config.yaml
n_layer: 12
activation: "swiglu"
qk_norm: false
attn_scale: 0.177
bias: "none"
grad_clip: 1.0
schedule: "wsd"
decay_fraction: 0.608
dataset: "wikipedia_en"
MLP neurons of a small language model. Each row is named by its layer, matrix (gate and up: input weights) and neuron, and shows model dimensions 48-175. Each number is 128 + 24 x the weight over its row's rms, rounded and kept within 0 to 255. Numbers have three digits each. A neuron's up and down rows have the sign that makes its largest values positive.
After each neuron's rows, "fires on" lists the tokens most often at its 100 highest values on Wikipedia text that the model never trained on. A number after a token or word is its count.

L7.gate82:167164125127086108080111145144139101138139148140158158124109101155160134143123107126147142140100124075163136159117150149121104111164159119136116147114175097083178143150115139130116105133182130124131123131106123144133160093138097137083119103173101112104127168174107139108116123146114156118128122151152149117115124129139110156086140110116150104110117089101129065137165126148101111138137
L7.up82:126140134129111099084136173143134128135165119127155164127106107147150127148132135152127145129122121089161151148103137133121127124161158085154139175134140112081172132154125142123102087128157147120107123145112121152140138112133070136084112091157102130133119138162092152127132134122125149123170120120152102126089103088149095118078152128131167083134113142088103085138127138133136120134129
fires on: "." 57, "\n" 9, " " 4, "t" 4

L7.gate191:142145108149177102118136132150128111142120113112141097122124150123116124133141111154132134132092103106115133121138132124102143119107114090128124122108116138128139142114137137166138136174147119091142098138106118180107149127098088162087139154175124147139177136107113132127120112187105123108089148121188171163111113129133151129160107135131098135103133115125171152134138144133136115158130
L7.up191:125136128111151107120118102135087106137104092173156137109120060154128130161145165141134108141161119135116132119141090170164083134128123098131159141093129124138136195092122102130153157107176167149144113169162129125139087112108164170074110126155105106126148106152080118094130137114131129160150158144124143132168100157091142123099158133168121093138126138171106141135140107134160114102152
fires on: "s" 44, "all" 25, "it" 10, "ol" 9, "ran" 7

L6.gate238:111100136129131105136144118157173135110166118138135091133118099127168135177135084123144162129136127134119091123139120147135133161128147127108100179109168144106113097112131167145102146099148115087146119127096119156152095117086163145141085130110072126116151115138096148106113077128122156131118083158138136139167113107095131130082129139122121096113120117148144149102120106112128120118141
L6.up238:131118101094118142133156138143130163118133125139159141133141110133137092114126113165150171124138127189133147135116142082107123140087097108147115185146125160176150092167172136133095144118110107167126136130145188110144142153111120150113133149088087116139152146118150127152113131097136082151124140146199123135178133124142078105122165147128110110167113141097104135166106105133143132158113
fires on: "hi" 19, "ver" 14, "o" 13, "ul" 9, "w" 7, "wa" 4

L5.gate535:130163159122124090146111146149115123128123162175116171128138055132140153136158086139122187121121150106134144112159118114167163100138160173131117115148124151106095139116112135111128142125140146145113114078115138156149120095128110115155108142140116062100060113124159151122150143111112160139117120128097117084140100064093144099151137117106125124097145110149125123130155157144145139137143
L5.up535:091133106102106157102091123182094115137136106125093131124095110120100136174134135157137130091126122122126156130150122117146139143121167104155120162155125128094135112120146152107159067102134147126114102145160119117162090120104152077122189073140126126138112133188162077110158134137166143122152132108085137130101155123129132137110122143153111158167142092134125168159128162150131124096090
fires on: "om" 33, "ter" 17, "ro" 12, "ten" 9, "em" 5

L6.gate234:130095127127182083132098143126161144138139111123095122114134172132123129077067135118136102117117092117141175163140115157080117110123149165129134109140107110100162103103153136134120129115161132129120111165152119109109096144151116171086087148135073092154116104173102177126154159129111098135199171133191127085134139130133128158148098174110137125052143125133118135127127143141096126111143
L6.up234:162143141157135141178096152102127161083073093130121106128113159121126125160143116132076125115120159106153111149142117111157113126110080147120152095111120128120113138139154131101133192178117081146095156143127142125111106118167099123108121170139134128141190143095101129111118141199121134104115099109122132106137102094092132139116122126121123108106132129129125121085146115167138139147125
fires on: "st" 48, "la" 19, "e" 16, "se" 6

L8.gate302:155101113107139098131119096143138131135157142121114109128159155159120088129113093114164131119098101104114118114150113129114093131134143145108122144114116160101152140123155125133120153140156115093164109137177114109112203141138111158140087151146141123137146111187131103098131111103133137140098146172166105097179105157191099082162168128098157099165150168139164097143165148127088094119146
L8.up302:101137121112124116141137120144143135126125105139134119134101103130085121130146170102122124127136109126182135158142150123110130133112122130125142163176083112121125150080138108125155117133131108134086146173141096134170140144088127107135124149116116114149138127110091142096098163145155067105183067119135126100143092115106136119096114153157175078079104160140153119132119146154147180088130
fires on: "e" 36, "u" 20, "el" 12, "im" 5, "es" 5, "re" 5

L6.gate208:144082107117191072147159124147174144130126143131162111109148140125123112083088122158147127146109125134139116127124130175099113129099156104132131151146094113125160123130115120165099080146140114087164109164140101114079139117165091115109123143120117143108094111128150132115101127152108153146138115156151135097110156131124159098135115107123140132090161204107146125110146132125122177120134
L6.up208:121120118090095115141155155130135140119140132115123132126135154103142129086092095103134129138168178109160128099115120131102103109145138107142134177141103139130146092157095120186151143108140068092123098146143140144103149116142097099112121124135164140108141169127133163119132134151103141128167109112094127097128102131097137068102088155149174133139138172138168147103161077144147167105152
fires on: "w" 22, "er" 19, "se" 19, "il" 10, "ult" 9, "e" 9

L8.gate114:179126124100109159123068120142130099130088126104063122112153109124156125093134101137182148106113099119168114119145170109175114097144137173125141126137104122114118102083140164124136117124151158138127093110124110160096141149172114138100163103135123099118096114123109169128113145099090098117107159110146145111122109142157129102122095131106156113076105105132077122130135115117104175122129
L8.up114:096127152123142158115107154136128103106121127154133106125136120128121159129113169079120126159118134134144126141133169159131146136103136192099096146103159144057143150136125153136117134110107148139109121143130114149135093112129155136113143062091136149133135098096175109153139134127149117115172158115155106092110160119105126163125069116114154121152138125127088114163148123134103134114122
fires on: "om" 29, "im" 19, "ab" 11, "oc" 7, "ro" 7, "com" 5

L5.gate213:109099165094127110139124140167156130181130122121103115122118135136093177101106115086075147158088101095107087160136124109151120124068164090116121126134150130107111154119133109100110163099141116124155096093100151102170123131119127106163129094150114124089146171128156092122151159158095138095128129133153132138122134148086100104103098142131104124163111154120086112101138161172116109138108
L5.up213:090087148109166107134136133164110106146128141099138117084123161092120133117113117123155071135105091101112087154110133133141162088162140107101112141075144129099118133107086131132135154152138140121116126108134123075115178152127126167139124142154095106102160131116125128136110163112142123124142139077138114138130102112119109095103113176112080130161104150150089112127170148080126143153114
fires on: "ot" 17, "am" 14, "b" 11, "om" 10, "ist" 6

L7.gate396:146135093158117095107142138147142106115132123135128137148169125133124118136105134112147148127113134151123130127118161112130118083148104140100125141127101121132162158133116101160133156084157167134125066152078159127127127175141127119098165128119142150104140148126138135145126123171133097125066106112121143110150100120090108128139153091105143139131171107096119099126096121166114108147137
L7.up396:124153130142125112102128144141135099092168126117153169117128139145127136083157155178151137150124117175109105126100116156154110106146121097083125079107094115148135077104110129160121068123133087116136105148133151142101153147142163123121161140139078151159123164115118132121147113122098129124115132171134149122120089131156122133110138146113113114143126105126138157104119156145131128116121
fires on: " su" 15, "ed" 10, "ad" 8, "-" 7, "u" 6, "d" 5

L7.gate380:108123092141150111135088164138145155136177137140139125107160134121130118170163139067117158109091139162130100146096126138158147106108145142092116155150137129124101130132134071121105163102154120085097112070164152100136110109162114161123122104110145110089106153140140125151168115154135171101121118138119103134163121103130107168157146106145164118106102099120148102114168118129119160170138
L7.up380:105135137092149127104111145184133109119165094130158136131115144130126135140159129123151150101109149147122115115115127143120146145078097083133122091128101192166089115159126136113105194141131146152102111119121139131085097106113131101152153133138128147175103173172151129139179103075137127116150139132103089112126154139166119105080159089138133127091104114139155117178127148122114143106150
fires on: " so" 19, " \"" 15, "ed" 14, "o" 14, "ing" 7

L3.gate530:148174123125149127112123090079161115160130106124114175113111121118155147121111135133152230110088103143134133129153135111117112136182121140127097108135146156109147158143144115119115133110143136145156097157128127121136108103142132162135080098144119108151115145164114129124123158138125101130106095156124097106134175149124141123123083142129094122146130115086150133116115110139148143109105
L3.up530:132132120145184139129141106113103118116102132143188127145105119123142130150114151105151143115115154076104125114170122107137119125166133128085158154136119154106131127180139100118165152179111141154127127169114157091157129063143087187140155165141117099134117101141131143112131149118097136149180095144178136125153146165122142144134136109138139133131126085121147127099123148164199136139110
fires on: "ol" 11, "p" 11, "ist" 11, "ing" 10, "ce" 9

L5.gate43:150140094137122099107144095146125156142130135132131132116128141097133141066120150092132194099099145175113139169128113093141108127155148164106097159146139083091147140121126120126122138125139117152104139138157131132093108102120158146161154137150152118124136133107119107123186104164144099130142117164114135120142148104125132141145125154122126129089139075151173088213159154142182180114129
L5.up43:113104127120118149131168112148135135141125080182140109146155166136109130120111113111116124111149126135089141124150109089130130160153104125167142165139111134139109111150131088133150109148081128159115171163137050086130122103102130165147171183148091135191147120100123099163150133130142094138091149139119129158156156135123128146135122157111118137137146116161133112165143180132130154125120
fires on: " |" 37, "ta" 19, "her" 9, "-" 5, "9" 4

L3.gate466:157118148149159152124104159046138140123133123113134149073118124103129110097149101140157173134055107133170125141119127151120103092092137137105123165132103119129103116139127106126092167139137110088146091108146148145132092103123087180105140111118120151102128126128121161134139101150110122112151098179164126080169135121095145132125088124120140060123133112109104123151141076126091149129143
L3.up466:157127132159189141093141161156170095136138154101165154105137124109134126127138115114141109095145158115124103139153161140088132102155152138104156171158104150119149132156117109127091135154115104114185164125124132129159092149123086145104115173132131136108095121139143144119110116085127131108131088142154138103124137101129113104121125152151176115108143101152107139101138128115166138169121
fires on: "ed" 41, "ce" 22, "u" 10, "ol" 7, "ub" 6

L6.gate6:160093125131132128156135069100162151146154121128145108110156106105099147103142115141137152108091105136142049165139109115079062149133153134131125192095122117122146146129128092167087115124151106140149102140149106091126139114107128115121124184122105127152151187105141129061146094111081108133091163123123109126165141136133112131129119140108122082147180125096137113124152119154107124113150
L6.up6:138133135140139141093136149146140180122134100108183152141132107096104118107117124088121115084155144142119118114138113120099123164115125185119125141142118085141080128176130104161117158087143131101127113133092096167125093118115124158144122087093140100149129190114110168105142103097114096137110153145128093106136117159136149125079138150091152103109115082124108176156110094110123155103133
fires on: "el" 26, "ir" 17, "am" 12, "e" 12, "t" 9, "o" 4

L3.gate333:119159143159129055144161108055166107092137136118124178087136160135137117133125130146113061165134135142142143112087114138128123117081164072124114126100091136105085092110179084142131186113137125116133124128122160123138121119135153135120111105101118093140121154130120135135102128141133104150189111115126090129162112095129162130115108106150132103127141132138111124135135107135122135087135
L3.up333:123128152159172099125104121118099083141157109119163136117127108136110140143149141151109131102099157101135144141113143096096093108127171122112149108159185150142108136152151130096093138156121157130148161163126128127134103146128145138118145124138119121161126170154127131137095100146137096093074076130122138108140137092150157168137131169150157127134112100169124151160140100157102149144154
fires on: "um" 24, "ce" 15, "ed" 12, "ar" 8, "a" 8, "ell" 7

L8.gate317:159091161137122119102115123148169076141102097131086112132121103139102146168094119109131089064119131096122111147140146124114117150118125087164071121120126177123106106098107095127153128110129114124157149103111095140125130170152185154114121127168099143140139170132158101086090128141165114107126137134174088127129111134148147113145149156140096146094145138108133112164132113158143112106109
L8.up317:132124181099115129118164126148128146118137064088086167120134137146146106125158180088124100101094145142102116146131129144134142164137099112112121099118095109080151137148128118119132177125145154097125170094142106111154096185117158131161104157140120159173137103141170093129082115139119147133119139090130122116091135095111135126123163105122119139133103125158141144079134148095120109098115
fires on: "p" 17, "in" 13, "is" 13, "put" 10, "ur" 7, "our" 5

L7.gate85:117105126117127147108139139142146136141160174135136129117133096125155152184104087109152141116116152120114154115105094136163110106097130144177123095156174110094143144089097110106136113132119135156117135135129097122070123099125112089131142105118128159163155120137118119128147103112133166080140120122111113091151123136113122178086143121171141090122095111075089076108145118123133134147131
L7.up85:120103175162133086106155125137114164161137111075126163121107149135118113131146151179145102102130110152083097130122125139174116132133135137153153160110161118144133137167133120131142148144128097137134120117133103147148052118147116119163104126053160116165112126096141134117143107101134155088171102123130121115108139134182122100082133125119142123095092150152099126130134128099144153145131
fires on: "," 60, "o" 19, "." 8

L6.gate545:133187120116117115143117094118116127157163157129142138122111132089119103164131100101127075170147127144126143104131119163075131112112149136124119109144123122130138139172102159168121126154140125112130135098139127100104093097118130157167121116113170107126158167140101145105111103155102130149179112151127117124146145151117121098127122183144192123149123139125116128128150111142095123153127
L6.up545:106141135118115147169104083110107134111141136132110090146149136142153128117169126133120121090138083111154114145140137128117128125106106167116153088128116151126142150136105150087160107125113140078106122115160111134123181123102110140124148150156154105086158145170120152157131162091108100128158110139143098144136129111189127050087135182108061161151120092102141141096118130151102162137126
fires on: "e" 22, "amp" 18, "ve" 9, "m" 7, "ct" 6

L6.gate235:170134126150149143137126139173115132079170146133179081138149138109159155145146123124125141164117134158100133143089145126130129125090148146138120096164096121079124136118103159109166152154137124122137130145146096142124115142147135125144157156221105147101154138149134102120144109084111129134126107134121139148123125148135147115086156132163122158107155146120091177149139113088105177120133
L6.up235:164095146156141147135143100106122131114126136124166124092122131158151153094137145168117138143161150142070111102115087179149142116150096166151168106136119134175113113150138109144121129125119099146106113123121093120113138152154063123164095133136120134145154111100114128110185151170161162118144125116123149112108108179143145102119125137116135119100131161147126171083119107121146158137105
fires on: "ra" 18, "ine" 11, "tra" 11, "ol" 8, "pa" 7, "o" 7

L8.gate26:132116133106144054131146108155137132159143127111151137143133152124129107104162146125152157111096129122124138149143091185087050099138114130164093093138134134135147134127112113105117123160173119118157152079150144119106146139141098160135116083109096118151149125172148117120143089113116129153114125168123130120183120098119143130143130100128144115122097114110137141141140128131118128137170
L8.up26:114137108091132083125139057106132144103111142112123150150148141151096168133181135144123156091182164128172121137122128136126100169130144127118126094154110089130127142142132142129114187138121159112113143131104169135129114138122128146121135116107136098115125106157149166094148185144116133132122084121135133131158116128130155111157139115115171152151117100087141110128115114118099098120072
fires on: "g" 22, "u" 22, "n" 15, "t" 11, "w" 8, "e" 7